Weights of a small transformer language model.
Size: width 512, 4 heads of 64, MLP 1024 GELU, vocabulary 8192, 30.5M parameters.
Training: 400M tokens, 13124 steps.
MLP neurons of a small language model. Each row is named by its layer, matrix (down: output weights) and neuron, and shows model dimensions 0-169. Each number is 128 + 32 x the weight over its row's rms, rounded and kept within 0 to 255. Numbers have three digits each.
A block is one neuron, or neurons of one layer that tend to fire together. After each block is what it responds to, as a language model described it from the Wikipedia text at the highest values.

L3.down411:152087153143085103108145117198081188197177095117150067084184076144198138140129131118044081106153054145128131171108118107116114149163094141145128109062108164112138133130110156117144108170150158106220139054068089110149097104139159166136123134115066141087126066173140143076071143106128078136150115117114189147142159133131121074143077139117128118107197132107065144182123171110123152099117173120211090150117113124166166110094145108121123122145063084148105115132156163083127107185081098178142198130161157156096108097
L3.down539:070142078107065147119129147151171148126146144125163160150140114130140140116099136188146190133136126125137158152148091063134137118135133052136093122143074100181109157109131129112175078156135171150117167107168119178132136152152174147077147124118139153199185104105104135105092151132111085141049086125142125143132149123119146167140108108121124128111140073104095129136178186125142116141119161110142074097187116131107098151164100141105152148161131115120118126160073157113103099101053109107129129122123179084081165132
L3.down624:128136165074121118136146109078114156132143085112092080162142149117142118161134162116148107103096158156144171169084104130172121079096071124114141136149099140150126154144139149069154134090092188158169104073121126142148070144163100190075176130116160151189123176159102142139156122150186122163103139130121105127115132112080165125169073144109146156086137111143178127070155142135093138124087116229084143139128113074112130127080150089175061085123165079124134117112125162157166100103115135164149122135146092117092090116
L3.down667:150194085095112133173088113093119129150080100171150135120117116133131137132172174152062162170115055150141107134185069076098141110112187143140206120103116141121111113132133149104121098116123131132107173125174099156186175128135191122155130141104171117137202067118098132111106111174125177108174139126146127110156171076116114087107140139139119095091182135137117100081132114067098161121177082185114060104165131165144109144203170175111112117180176147167079198148112147093147154079119126149088108154094113144122126107
L3.down706:074091107181125137155116138129093192179131094164118173123171116141101079152140175105147092137111114118155116119183157088128151162196136115160072100035134180072110124089116149131120073172159112163139122120132159151117170126086139122116165094114102115158131130103169158172158162096153150115102149074147097154181172079183078172149129106095101147092100095084117076142163105156125155142157082169109043077126145139097107141146175087106119129142177138134115176151152061117125166102077159154140106092071126086091128174
L3.down920:162088102173094073201110147099084125099180120207175143106144110114114112190101137109178178123134125136083108119166076119078110062161174093065116099086084153127185161153106081155142144114157090112116146055134164150184144134101142125157193205151132099148128089098140140137139126143150175117124155137146094126171125071143129174106128166133100138055159136142115163109109050073131101065100155156132121122105112161167086156122203176134173108120121131153152123167140112221119068120108147165083105169118127164122090142
L3.down949:122095120139100162143148165115139164142153128104133114091208173152072130189129147168068104175166154178153105191152163126166167123218100186180133119142105128111140120097123209159123109069116141121118137133071101120190131120130166163172101088119146126109142138160144172177175130112103122136133083105179111105122115124152145071150077091148149100144206179080149114143147116138138112139142160132176179095120152171121078148097135140164076113169189150130134099162143153136122127129160138105116107162126097101155173077
L3.down1014:108084139094140084125134142088125126204124174075132146024145146140177113109128119133081115151106135156089177165130140028140150140117097145079150080144099132106145187068140121059142071111113179117142173134089183117099075119075173142123141112148170133131085099084124133152115155139106043160146095053118143119118132114114106118123105141086165148127148150069114139089140133107146230108111153114099174133164099074116165112128161080130149119160130134084111117082068114136169156094149117113181086139108173156145143106
Responds to: Fires on the second or middle piece of a word split into several tokens, especially names in tables and lists, e.g. Sha-do-wlands, Cre-ed, kn-ock-out.

L11.down91:137092131094063117100148114094128122138175121087161102081112115077091156106108161097145167105172118144162109147117085130125107065150161214175146162172170158147114092132150146125119141081134125127149078113118123175134168112047080114177098103078109111135128135121178115116135191161105099111102152150123085128147140139121078118117095075151120081031150149118108156123193129059198124113041155108157113101164171161188138120113144137141131135157164037093139125156116101156131106157176061121145108082107133166136109098
Responds to: Year numbers such as 2019, 1945, 2005 in dates, table rows and season spans, typically after "in", a comma, a month or "|"; rarely mid-word pieces.

L3.down167:181137166143160149110166174095122110155074151140155172098177108117120169100098117124139211151101159124156106126131134132109072156137118083114103130131089134110137071133146149013105119109116117141137113142092162153091166198098111149143118156139138157108072088143092172118089109115120070101074123134122153102161203100171125154147116111095141075120193193126136138089173078117145160098139053120109142120096148065116106129074089106079140122169112149104154195142121147161209113152153069097098119150128093150109080098
L3.down580:138140115138174152128218119141147108105045175122084089068125143196118129136131105149128140138120123097186140124149144096169183167114142128134169153149110195156138131101114109120095127094116198128133156100104165129154130172099111165147084174154083157097164109182152114057152139131069167114095091143082125122057141119163168096115116115155124084122143132142149108177133152106151177161132096121105073085153067131179140123126127196122071135061069163122126153109120115106136170066157130097120096141114128116124093093
L3.down632:149060111101126140167142130135141160107069153133094126169119230205090096167108153125149119114119136093165137100103149147184120171131129119141139122131131113129088095043160109179106110152112190178116117091148160143140081162122167171129122127081092129086085142110155136130137105154175088073074116103168146100095167099192123092148155151101100103193135134179101126154107098084092126152153067159116080164143135068130148172123123099114137102115077177140114148093110164125149118144129153115144124093098165112064146141
L3.down684:088109152186097143141153139146125154107111114087163120127123154147140184067054141157133122121126102125107152137180076104099170135099159126139169108131127153143213064114131081109076181105170080136143118158064095118136115136120108100111102152140078146105136170148110160139130134126098114073076082116141109161092135137142127095109021118089110154087081113143123105162120146117124137105136100159184117098113040114142116085153155154157105089103096089129142126103126161156054186193129098073138080178131122108133126125
L3.down882:111148156184097136108145083135115139123109107163089117116087154095116159178190132022184124117170129146093075130125113086051113123115127118115155131142133171144141080140156087123196169161140096149165115135143114137179114119143128170111158150154117121197167124141150096126120145165091089120169135148082147140124163120116147148153117151147215109146075116124085090104126145131203101083127192120116072110131157165133112110207147121103160104073083112088136089125103128121056112113121122149131161185101140114136132161
L3.down936:140137105125086121148148164125122173115199149137108103127098120083135161173142162136132107129122112112146125127163118138108066111186123129122105139121125202162110145105091108162113176109145155121071113107136085069119100155151124148110141167176148165193109014126119118182203136143110216117130131125123125179145125156123099124146050090107169134017081120106176121134158143159138090148118112080172192127073097138082086093138103130093117151198122106128117141134166204143097154136159158133159118121129114093129094153
L3.down967:176088158100100126090131183120118103152070118135088122148184185117110137098087167102134066159147147100215142106111145115222086170093148150163152130103118157135079179154080084164178186107095107169158090087055212114165132159160134122125118129186128152105143137125148109082118133097139093152117105162096161134117130114106082153045165116112128117077117125131063126073136190091125099141119101108117110080137087115147146050105133136097109113176143072100166083129165135126154172137191089054096130131105176152142139103
L3.down1001:111145164102077118151137137153086143042110084083144167110123167070165189112054108102141162119165126102107119162108162120143095089094150099086118091119089194171153091138082084151099104100187116165140131097126117151147150120156144122182180115136141150145060172136133085139147104149162109102157079139153126104111075101119133151136176185171165155123124094122055118132152179108154144101156213142120144179088152132131152132160124184079167089087167075155188102149117102134093124135101104133117151158117136111058130188
Responds to: Short subword pieces that continue a word split after its first one or two letters, often in names or foreign words: Le-s, Fra-ue-n, O-ue-d, Su-z-uka.

L2.down85:173120135129156119164115127149116129138143104151059155143085108127092113096045153093178131191129099141161148133158168128086127123133169108086099165117103119154121064086125165081155117160138110045084117128130215077140124159112113063115154155056113136182134158176151087163115140149092169154172160123136148135095066119086043161129144110130164088079160128059153136190077133136118139153162120092065157121167128116081157135109162141149118091113102097100117101118102151130120128155137073100212095074123165123121102155
L2.down248:035113061143106149086155104152134156093156131105143135093148123145097118111103108191123107169121129143089150109143101136153146133066156183163142098121151146125132159143171138143152142099151148198144119164129168123167083175073088128146184187106092125134089134125118122138152148159056111057082081134107146175129081109194117092089067083088135152094117122086110158162113086121136154096094142141139175167112090117177093106126160122168136101129135136111119136150132122128180160073101130128096122136148144108095136070
L2.down272:070175092155186142149126161153105132130087128185125043122166151152064133096121113077166168115139105145156108102129122157106144117126111125074110127122132140121140148106128185131083095119108120121146106088107067059166108196085139092116100111071143140145146106141098088144099099146135154107107133147116089075101073094145102116108115132132089117173091081105139129057139155158100123199091220121091103156124081141147174154165127185123096161121161157122083115093177143125075135114039143187137152160110141069145124205
L2.down361:154118066088179169154154083100142084135159128124173111143132147140106081105130095086113128126147087148197118115141139123136114117153094127080122103068134113143122087131121119155097115115119198112121133132118103175093093135146093138149120068095087168118099106116180109101095104135138113174119108098132108183149098114150177134136156115073141126201163175167094118083112147167165059161104216159185126110060123102106110184131100149223095127102132206097154166101139111143131145104072141185162127152138125128101115130
L2.down396:155148190170080111064162107141071142101148170145153144131114144076155133146184086095124091130166119076160141177137197165131072136122098177163118123157126129136056159135161105068187128059118089081064098122167099086182148118156122079083148101164161121091163121170139105145139131114139093130123122138128148196139106115078131155091157141087146139178110134085141184095125151114145120085129158114153098112116125108128089132125159088149086162136148193100133165145167144117150076115068197129146187139166145120130155118
L2.down534:126177130138118096141117150127090132152131130141147105144213176163102080113077188070069129051131127148151102084181155114133182195127173107191176114082118144079113071092156127174126127089067133114131159120142120122133128070107127105131119085141135094074137140121125105093149141108176063089139154098113097160072113165171170106142040107155109106156141105114164068143097161149153149187139159114091110130159040145126135156089058111141127102096105160164118099109183122196188107119161124113098117099110061109140152092
L2.down841:117176116171151139135115124168099175106115142121113102130125153065179122132146183152181093181135118137110131079151105116145179188136096137111110195170137113137156128152112111105146123113141122093098132100155164119149189153119100113089125168174147127088116103130097118141082127100147116064120180112152122092130113170157122133127135104173148120106131133079123156115116155128122139136104101146133113098146077126090075152163171123149152129137131126124155122126147116130074062133052175126116155030149130149121125081
L2.down993:086168163209135114116144168141116145189088086137140091130061127146186101154199162078142128055087123127169126201106148110134151125132127109131169098099170156140133156149195113118136118102128083176132089123106120082148118141167096119107102108108117049127092113164176150150134096110098137167080114117118148123189089177075133164109127108078129089169143063166123138117188195135143121113069130141116071110114092130120131137111178082144103092052093083121164108129162141112085113056079151087164138088120128128113155114
Responds to: Short second word pieces, often vowel-led, that follow a capitalized two-letter opening piece in names and foreign words, such as La-uri-e, Su-iss-e, Na-hu-a.

L2.down315:153117092118136104148115168124116086089124176129085122123093056172080092115152119141129127104094121166164135137189131150121093111177169110126107165154091118136146084054049125127066175140116129150156079053152119104185137079110100117111149109080121110140126156118072124105148053123185144132135078158105149057134107077140142154196165161098127138023071074073119120123119184131128136096124149170175121140139163120132129073106132156153148114186169128140184110093139148154142082136106168076130079152098116120155142102
L2.down339:130130143104118168147122123113112143154133110152147176126102103091119155142098149122115162168120123138109135151108144129130127086119102067133092136083157139117169083131153163069174140099103131085149099126138073066144098136099150154139140138086171073083124123133105136129095113133062176126122191153119144158160144089140165162181147131117173126076107115111085168122112102112092107147102216168132095125171168160104105066095143107064159091069168121142135132121163122110145078173110120213160129072106154117124096136
L2.down429:090142150145136093118124149074169137069096133164173110079155197133162087146092109106124109096098112083129159142123131142143184100098126109110144136117098121126169120158128090047104146145122130164108098131140083078119059128049170141165163166099070134095080128152112132122109150145091097121108104121083117130185117080183116126176142149094122117057118122114130131190150142138092139202152139111129122118173113205172089173046075147128114129151161138135169149107117113111145059207156116195128136117091130142122078128
L2.down573:112149131101203109157091114061190135118147179124161143078061120097155084077141164144153103108109114126112059124088174115178109112159180148095199141104160170114105225156156141145108169150082135130219114203119068068091178096153130110074106094134134085139067157184105095088135109124106127111152183116129192111170137167123145075142117069169129057142120135147062135134152165130144164120144123125083122143118131112134110083143107105138082177138118112140110136183156123145130106136163132111125111153127118146125124120
L2.down803:163088125159165196143093124157173119110174079148091126101104077142141169125093085091138134051182087164146154149148155154123161144133146128132111142139151100109140154103107106158117115143093137086122115061092095136103120129127116145122101053094149140097123163098118082110119157186130156128120126158156168165092138183109137060112095122140133160180150146157113111151098144087078177155124159092147144138170124070104074100160196121130116081099072126132134190141152079142110071192145136148171167198107104096140153162
L2.down827:110138084083112122143114129125119147049106164133075202115179130116121144136150154130132141155101100165096084120142084086130175178128120125084073082189098137061148148084111148213157106134103105153160149182144129128186145113095101148170103106103134098179096091156128110082141132152104115144110190152044134155130187088131157178069132103095085187082148145111127158161070119128153166174079118151103140128096101024181160229155121110161132150113159096115113197122099167123119144150103144111088153141076169121166138159
L2.down911:122185116150109134134144150127120156084102102115106105129141123194136110185139109089151121090168125137126111147189160186107131083155142106142100126141124116156147132128100114138140179116073147086118120148124083124162140123077156113136108115099173144128127124090073173133142109127144158157091061134131071092103100071171173168182120200094113151044064122107138170146102166173122125110093170132130129140129079140105117143138156137149065096231215119159129177115163051116133095133074155104159048172068090107136051082
L2.down984:120113150118092106221105146135135120082085115157127060139050122118127114166138099115147140076114094140200072158140137121114126094117078130085141119129143093118133139096100076151098176206145118112136099110172150117111077198071109137152157130146163106094128097051110142157174090167156174161077114186198120185161117121141169154171116204093140145090080052089137171203136154135125151136119173130103079152197094159184096106092122107108083085089123111140145128103099135106124041171163193127155138141100163172120098116
Responds to: Prepositions and connectives opening a new clause or phrase right after a comma, semicolon, or conjunction, such as as, with, in, at, (.

L2.down9:064145082168149097115138149139115100130133120091178097150123149119182122080168195156176137143149114156098165112206155125148128132161110097158137122114061092111072104082110147187114109141100138135137231135107062166085147163159162085107121065122138151069150119056090128073145113130206081126161118115146165071170122169071117145120105131180120139159090114107115067123132066145116105114084142150133114171138154140119172088151099111164137150091125137077140111144167141138167156101100093151076140118099110117121161106
L2.down45:107106114126120126119200122098163149148127096107135142115144132138120086148198156141065175126133137110150097158111190143155182095147079148148117171141155163132090124139079178134119151132089129134130169130068137119123132117111162086106141106126159186118086088100169135059136148116121097035130146131090153158114197162091110126116039117155125116162123157127107132122134095082111140075123156092193138121147155118149163110106161107159170108155118097099155182103093145137141166145123107144156138175132121180142134069
L2.down58:156109103165110103084137107119124099079139127119105138088124099131142119140135147142173166093136126137136168122132176143144132090096145156108123066166104109091149164100177081130091103072148106113062160136100103086157153149139110123179146159100150107074105149156140168166141170117130127139124091107086142123105150116100070151093094076109187119080121107101141145195151135140128117112154130074146138111158101144102132130140130127141182140156114153119064087114114151145134128126114117137192152160167169075164081109
L2.down106:156165084097129083212153140159156106139158129100178124165134144133149132136124156174067035174132124091147095099124121103108096177126124176068151151089127094145122174104101118075113033154127114128176198105120096059075123114088110089053131112109083110142114157127165124109118152120171098066157171085109181150111111115138108085187157115075146154117227099083119117146160064144151103134195134147150138116115121092144120114137129079171170104122178153186178144152110127122158132098085143131149106172060161153097084080
L2.down278:156130143089083105193112145171135181082087123173123121110105178105077121116095154109167185108130120154142129114106088117129090126118165088142161114108131150096123099141166157156175144130139145084111111131070148139098132141187112161144118178146141126130106132149143097121071184178159155144198133117146116166104113129087142146125076081125089136066134174124085085169163123152137140159144129061095117086127098134129094077130111113055136073123130122175101116190146203099157136084113159102088116185124188086158107199
L2.down666:115102168127124115131206122152175194097111099109199107136141179143120151093153152105203171107105087127098110169195155140113059190143122065138193089098138136092160104169144097110112126129193125085072151163103136145153090185198093108126158142187128097194174076093127092140120190127138193122148176092099124194121140110071071157106129111105192091198130087167141173083117114153111132145157124121096106128120139141162106136149093125108095096109097088139161125133148114095105179069110160121138147113124135141131091108
L2.down950:104110164176148141161187175108197196170112132190070137145123071157069089128125091139146087138162160122091145141061117153095089132125147119173065083085146115065120182134147129121148132105153146099130108077121109090127130122134135106140138159205113125130146138124157153114079132103154111146127183135107130177129150090151111114132150140089123120032157151158146122104171136120100139183108126122109121118069113077186147143098103066145105132139189097131132073168117143091131138141082151108093117093122180104122094139
L2.down977:093131140088104112155112155048073122087129151146196120148114187114093116175078217147133119099121160140082085154135160092137141131118177115110199134101066144133149131153152091200148151119132202097132158218126134086148176203048162141158092111177086096058116089183134114130151133091170134119099128075127107165159176135147099168090135093159106147074102126136126145088100117112139113113146130147136137185115125094079143156095110081069180148132150167131118150142135185106109128066130155167067146119128113172154121112
Responds to: Short subword pieces inside a word after its first fragment, mostly within personal names in lists and tables, e.g. Sa-z, Pa-ge, O-'.

L3.down43:122104123142117143130152176128137128133143149064118103162104154088121139164082162028113165138122186116061139160120150104169137140130131102127146095094175126149168156120129191215207193154175060179133139150084143055177148221132144098090181140087152114120115091105162167113148167176136170106133139118091125119117118152140151178099080125151130109024034129142147199128102140139064122095173157123155128104116113088124110100111128167084113109123089104101120107103094104175063173134159165162142170155152100207132140128
L3.down368:096113158071117043109096091153128160104109109158147126154089135100100132177159107125144159138127115118152100097113144080144114055145124095084136083062146110130126221093108128107142102119124130094148074152194113079149068110095139176176122073136113090160172132110102152170092140131115116229075117138096114172145181124142146156173097176196099141157119093146114068155150082163148131147168129124103112148138077158095173114125130116182135095105102151145103057108104153107077088123117122128070105113145136149081092107
L3.down496:102100077124126162109089073099136108174132140197120132034094121183147136161183106138145117129112115136172116140151142148042088119134124166180118126075157126136113168148144191106110130105081163075125085123155137106203110111147083173137116145082102143145097141160126121108122195122171108136119137163105091202126141126102107118089044076073135093224128102076123107151118163116147113148102143158152116096153103213133110113095160113083071079168134119140146091180122145166080141108197167129163084176155139175107136148
L3.down676:119098084098084139194118109064081121115189126170117125026090075129122148104128143084115151165136116163114104097185106144104120097128056134141139134115143112101180129165145120139145136137077174093166142125116177151131137082125140157094111141098129158126109168102104093178095141174143100133189139076121134144128156124064133129092126111143148109093120123146186134185106108218123147098114138148171090126110150183084153160130133124088128112092149108132098144180098116114185094184130087089141177145151130080139141188
L3.down712:146156127092167126101112156143120120068108148141140109182081149138122162198133088085153074083048091098099105126134180191108122130072143134117128101151132138168129104140146161149118125097113190130102117096169154104096106157128147125058128161091105131111135160112094130128126148109119131120140169168101143182176093126189170211136102159162118092144135110077161116148132153074122144148226166110106071164193119104105138145047117179140093091096202126102093122129198100158106148104141139185137134112146149181068088153
L3.down828:156147111140173138144071154123136149173103150123124150127088087137136113088100105086139120149135136101107146157180110125074145147140141096186081090156145175115088123122111127126148171158121176154124169155068140073102136143169115122137125089084076170135141088123092093108150152121152081143173125131096142143113137165110147143145082076103124093210115113094154169197105188186158166134130178178139173109134167141125135102094144144140106088071158131062149130194148115165120087148126136124123158112133082087130162174
L3.down883:192116132152150153122136135130141208128119107158098064124133067106112107132189112183145116146122138124133099140154117159119123112122090149141124154101127131127119095134108164130117091159128074106135066115111105042129111084117080124129191154088080198118130144134092091167097092093124136121104172145160117037098093139121131127095149138107126114094153109120187088153152123145115171114144120115157156129119122167131135103083107089083153166089150086143097144157119108151140116056092077136107116142103105095129143198
L3.down927:085136061126170135135138159126065134138094131132145115118099137161125127206154166120146138091174138141116112201084091085130106104123108077161107129158165133094152150135110159120119120122184162184129119083104130142133097197085060059179145133132105130085142120173126113066133154098111141171099093084067100153186124113119160157089136123136068098102045150109140087143153082136134136139141131129165090130135122142157160108121057175147077196127120157108153105115108177090103204155096113131097082125106142091133190165
Responds to: Year numbers, or their final two digits, completing a date after "in", a month or "to", such as in 1933, January 2008, 19|67.

L11.down763:087128207142144166102128167140087106149184074071223108161110144107109134110116108148105125073129125123155093123134150145115154168080118106162197104110099195125119135102072139147122112180102214075120144141115184156136099117041103115096152147093043144128069086120165184101128130125107087124119123160110132133129131123141162155151117118179133120216146176066153124152155184154107097069088168135127052130112139120121112133104146084121111141129077230095102083127122105139093125124121089127140131115097096187097089142
Responds to: Words or punctuation that begin a new clause or phrase, mostly right after a comma, such as over, unlike, as, about, and, so.

L11.down626:134093058124159153104085142099115132146156117115181128108168144178177155107072189116110153113072122130133153066149138105140105091083129180063131105136052114074133113159094137137123119104062125138126146150164076136105101147145151139105161120076151146103147165120161127090164115146163128160143127062145106138135131120180103101140107125160132140220075126107129068111073129134154112066117167139115120161146153140133101165105056089157074108157136193067126127151136129086146134170097082114161127193132143130136147150
Responds to: Later pieces completing split given names in lists, tables and biographies (Lise-Mar-ie, Do-ug, Dor-een), plus the first dash of table separator rows and months after "on".

L11.down677:119121170158153149064099164107076125128153106131174117166175127113135183074064139153150221126138118101134117159145147207123177064162125113181182166104071147150098156114125136117146132116082168129120152144171128090156130114167094113130073114095134134220116091074125039127097156123123111134127130073168088111117108136135113109134095121107090146000147150172165130089203128131142133142086163116110088133181142096101094122187158060152099171076116097105124116101187152132100207081162119150081114087120134051131115134
Responds to: Short single-letter or syllable fragments at the start or middle of an unfamiliar word, mostly foreign names after parentheses or hyphens (Qìng-l-ín, Frank-f-urter, N-t-uli), plus decimal points in numbers (0.7, 1.11).

L3.down53:169131108158162139171147075084126114091086149119105197128114145146142112124130129130037091175113131121186157136103112123191179185091167192069140123106150109119131104130138158103144075117150131136149121078159155093144126069056142161148182081169148111102130107106200116105109154157159103165102149105175182206116122165135071128065103168162165153107142192107127147182117189092149059181096166112096104114105157128185135094131146150097212114086099118108141151157170074159131109193112108184127093121107145138100100138
L3.down98:163086130105145036120107089085126095105128125174131136121160194124169112135133091130174134113163128119106119147132190114178127139146131150179101075051122123110113158137155142136071043126104136110085134144141103119100117088137139170164098127111138120152156076113126067074089153099136147114169187116148173137160157167111121171072148117190128146162181055094088140175086081150166129144128129148048096060153142113172069130145166126103126096110109077168178205152107105084146110139115185194133154132145185125110137137
L3.down147:148098134165160095104144157106055128051151139098134102199137133140121112135125153121156125101109066133161160141103158138154134140109111158166133104109139134101110131163124128170108097132142077117146151071123203158167130091130108098166109149154171159095133162065143069089175129129134189131175081071160140145089142090125172109126165147127177103139150139148165101174108125111118129104159151163032110104166117109077152112085084088115080062135114098166153129138156109108202123089095178092127138152185127123133143162
L3.down261:112096121116083057145093162118140132089174121178126053161105124143173151149134082179158127105147084167147081122121067120180098084093136120170162110125076131162131142112165061074146132112135129097159132094109151145112143116129152130151171072145131121139107106106110158148149106120101155135105132132101111161080093158148178115142105145197193147084143081127111139156133135151114090097115188240154095165116133183143129117135150111113100073139197073121161143115115151139101049132203166086030185151118199202118117130
L3.down321:107121109075125139149065147142082128115109151118147137076118106090079136166138144120120113110155129094195108148140127119104181098145133119102191091123143039122137173069152116114101128142192147131104142101109089122159140118149153082136123094082108123104147090111139146147145160134111157182122157124177126111094099121193088130149040132110108109096207176112162097134133165099157105125164139090155139170184191116124141133104097108149126096130131145100176119089121137131143051130179138152125173111108202136112198158
L3.down665:118094165083116085129135094113120088137140078134120166129178157120130087095139173174170139129091067092118077103180077127137083156130151170167120149206163162146138141167110117071140096130082113084119121188115103158025165112203167192127123118190136097120081089131091116191118100157093145126107169169160155139111089120125139127161118139094131149137137127095108101111072186120129102136117077144119106192105101109110174131140128102117134123162108096115088093109190108119138123159163134103076116117094140142213054159
L3.down880:151142056119181126185058114127160118071142084164164122094135158093169102125132113131155087152094147089098116136141097137134156118078132128116133100145198127125119200110150119137180114187102119135099166092120104177095157169126065130163146091108105143213160101139079082145169117124131155151179129152111124173119093157145165134066141111104153134137133103104109155147110185106113147172125157102127099157122111096162118116120126173049034140149076162117128169154105086157130084099118118130146155118123152177180185116
L3.down884:190133139118149144107054070094209137183123107166145122146106157105128191154108109089144088097183170125113124125083137158174094107101077120107100116108175115115122109158133066090145068116080115145157126101105100076120162055152117156101148143144155078128108100106098092119129124124205130079079129161150153119135127196144207144087176152110172145135154111099112112142112095123105115108157169106093116146149113149147099139111177133134090126126137077122236105173158130097135126141128084103102133156162092174162086115
Responds to: Words right after a comma that extend a finished clause, such as as, with, and, while, meaning, or a closing quote after a quoted title's comma.